Weights of a small GPT-style language model, trained from scratch on English Wikipedia: width 160, biases.
MLP neurons of a small language model. Each row is named by its layer, matrix (up: input weights) and neuron, and shows model dimensions 48-143. Each number is 128 + 24 x the weight over its row's rms, rounded and kept within 0 to 255. Numbers have three digits each.
After each neuron's rows, "fires on" lists the tokens most often at its 100 highest values on Wikipedia text that the model never trained on.

L2.up23:156092132120159081133150116145142103142141125113097095140154114118164116097164124165110114132101093080149132110149093118171095103139117129133091150165193149083110104158111158123139110100157143130116128161120080114159110098139119141131101139133108125157149147120129108117130127135116113159
fires on: " team", "ter", " fin", "un", " am"

L2.up124:115140101069125139155116111145145055126157129126167150122161159148120124114122170114148081128101113128130086165146075133153114106124117128153157130144178161140165152126138166107142138109099122136148093159145140117115098073142101135125100122102120139108101154172147147134141143141091122113
fires on: "ack", "duced", "ick", "ised", "im", "am"

L2.up493:118095099138139117116112109141165110100100114104139149142137153130122141158103093137122099139138107119118158147181124125114123147131151124141101163142143129136183112159121138125147123116160160135140109089122119160136163127116162153110204142127136148179077162076133109105148131136107137085
fires on: "ah", "ummer", "om", "iver", " Kingdom", " at"

L2.up251:142102178125153133094123118146116173129123127129146174085086138141103131097123091119142125131158126141104094135118122108116167141158132144178096118136156108119108174116132063121116135107125114072108120126146144122149075103122148140116138139126122140136100124124090136113095093126109128141
fires on: " chang", " compet", " Pet", " help", " act"

L2.up500:136152105116140110158073122151157158131163119102135156166166137090151065141133117124116137131119141132079138100096115154094132162173126130129131087146174094138156173149160133114163118150092137153109122114110120119099101189121129125134139121101142138110134095118110184141154162111196138121
fires on: " R", " Le", " O", "M", " L"

L5.up255:037117143125152138095114150117163142106124135121115139117156167151107103120147127119104160138136121143131128134144159162125157075150109084130141117146113159102152114127105153109131084155087153142143092142121087088082160128165079113094135153184147177101142140150144131084097126127081109125
fires on: "ly", " S", "n", " Un", "ively"

L2.up175:170110135131111102149143140105119141150123077093127156122127134158104135191140130101152095107133162087143128102152112098104128176108137174155138178123118114134158128085108063146159096139038115135114144132119112162169133118130177098121125153115107143132141161134077134138097143106169114127
fires on: " against", " joined", "lish", "por", " bet", " Port"

L5.up611:135115114130157128158096149150148145106125150099126169160144150141130117189121104133162123115132085141089131112156103140134150161171113142124116130130147123126084112122147107104163156123138141091115082101136156118123110153128147138131156147118086090100120162169102160067134134164133144145
fires on: " on", " Sen", "ummer", " Mont", " •", " Jun"

L7.up166:128117098117112133155069135133077133118124100135118113136156159195133175116112140169105119095117138110130124179137141139138141134177118148157126133120102090142123079173108141151101132108115099117130116157130128120110104103062137142121090138094142109163132112101114141088097139159105110101
fires on: " w", "′", "ant", "°", " s"

L2.up624:107116171118097141135136155138173137073119100086129158134136159105143121155148161128112106127134128110142151137123131127125107127121191109068119163109142138145167197104130144102119132133119139128102108116145137098095148174130101113134152109118153136128097126134138150088162153116166123134
fires on: "are", "1", "ale", "2", "ize", "ule"

L2.up143:114133140140137105102128138091126119104149109083125168094103107135127138153107147142130108135145107114113145068150098173097141139103106147133086121147113139140136136137145129122132104129143130121112117148127171138064192093115130084166161141155139098153120118142167180120154111129135113120
fires on: " Y", "ok"

L2.up156:132148131110152129134107124141139123092147146173126130128124139115117075136086173132120121078173144159119118126152128130129154118095100112095113142173128123120100116131146153149155121138088153138102130142159128090126097112158095101109111121112111168126112094104133161110171118093104121136
fires on: "j", " ev", "-m", " cons", " wh"

L7.up87:133129146120147120091108128088097173147154109169131129108136102128084114130138167158113143112110134129128132156125113082136146097117147097118122132162113132158103109137139118149144119105120143059123119123137139108167128176161143169127140128082132133111145127132152159153142138076133100112
fires on: " prom", " organ", "ol", " cons", "ic"

L7.up384:123154138104112132174133151133100162096135143074125145154124166135140115127162105130128151105111104116129090122082142120105083129073117162137124158139119101123190168103104111111111115147156123114144155101089058127140083142139120144096114147107156174145139094147141150150131115117146089132
fires on: " Har", " L", " Sh", " sh", " le", " de"

L5.up247:184159129180114109129134183095090112106134105147109118155106193157122140101119107109129128124145154123140123114105111133149160119161114145140127138129113116156150155122123168125155116112113102111112103067113116148129083122160132129118105180170129156126109150110148155121137100151123066107
fires on: " H", " Christ", "H", "ts", "sh", "ish"

L2.up146:128185118110146153104139125161151148130153154191142155149128158128092128130127134121133104124122132112136152123166156053140137105094080150119109119125122118110133101125143099098142112106101157130099086154135106105137084113164144091145140130132092085110099114122182142120097100109119114132
fires on: "St", "ected", "44", " Mart", "34", "ops"

L7.up18:136137163136124080171143098084131078124126125147099122139095169140113155165133134127119126105128123088125104151190123139110132153108127122164138146120160137141150128112123116136170127109150125104131133150149154153128062096155140120163116131116108177151132100143082127190127081139117155119
fires on: "re", "s", "le", "as", "om", "p"

L2.up80:106148142082146134099080127090139148134116117121104153126109159119076146172097112095161122125111112101180124164111123133101109113116134142152107164124172128130120132126133115108112128131110133148165140116081126139087130116105127114129140121126107146165128157118119100088164140090138134111
fires on: " pl", " ear", ";\n", " offic", " sy", " under"

L2.up150:132099112109120109133100139148156188102109145111151151134121123112114119172122086128153124101133147119117154105125109133137095122101104109124134149178099161116129154139121111178132101172164120173079126131130146116126122172135141129112135144125140090124117118127129137105137136101115102083
fires on: " Ch", "ng", " cl", " pr", " Party"

L2.up294:143119059088118125080103118133128117106159161133140126138122106136136096133125160130123108148166118165128153138109110101087105143103103154142150116152128125138146131147095156119095133097151104096130124112153102148130125116133104137170135070147132127146104125165137100133146152114167125113
fires on: "un", "ointed", "osed", "ept", "ak", "ending"

L2.up581:107156155117145138111105110118175169143108120110141156153119118129102106077140132144117146135132117160117139153134103196127104119146165121142131099097159171079091097143116113129115126145088151124149099099133160110118113162097126110131130161176080121091130103143132159158127098128168072101
fires on: " •", " exp", " Comp", " public", " You"

L2.up300:159127109131134145167172125172155093117101131146096128149152125111170116132153137129114130113090154115087126154164132121144144121125177152143115143145131094127085090110104138127102130155086156132141099105104101169111082153136099119127172131182064159108144109134111107142148104150125119134
fires on: "em", "ab", "eb", "arm", "over"

L2.up568:121126082141135118107144139122133142086179113127125123119150124112085150123140149098136136133127103123150104180156153178086111137161111107155114119186087113154174145137132153146118117108096139087139107103177097133143134130146089113145167139109102143140138156108151144099132120166125157157
fires on: "s", "ies", "ing", "ers", "-s"

L2.up203:124159178126143076133092132168125123095163137152118114123177151158156131105116105135105145084127094128147117106121122131134127142133133137146144126109109164189118149105199141171152124093113139095071113115112118153154141136122106102142100126145086146154093127122113112115117102116167089123
fires on: "se", "one", "ome"

L7.up391:088103135109184121111123136180117161139153121092142153130107132132154145146118122099099140122098074121104105150146102112095086134104138141116138098150115131088127099125139138150147123146129152121168120132150160077115133107122125144093132142125136143156142089089144104177088133167137131134
fires on: "ret", "it", "ant", "lex", " f"

L7.up196:144140158169137098093136174145141143138172132118127118122108119150121123118148147118110125096120104146158095151070135119143126107140117151119133141121176147166127132106202126127130135135101117116133130088151170118170119144139127089132140088116113126136087116117115149130104133105143116111
fires on: "ig", "or", "a", "r", "e", "ir"

L2.up10:152147112111109132134111110149114119093102121108129102098143106144158140157157176132141133105129127111095129122162133140098155140136129132118137134132111127083173176148163118110100146141118162162123110064172122104083113140134136138139164150123139112114106154099129115155082105129129118065
fires on: "ities", "ity", "ement", "ains", "ated", ".\n"

L5.up372:157122138182100124123136128098153198126109142083107087150112124149092150100142087116116123134123142105078116146113101158101121136127132167129140133124143135113134145073147178091141122105063098156095128138143125137109060143116112153138138099125121138164107110119133120151172132121118118099
fires on: " |", ":", "B", " B"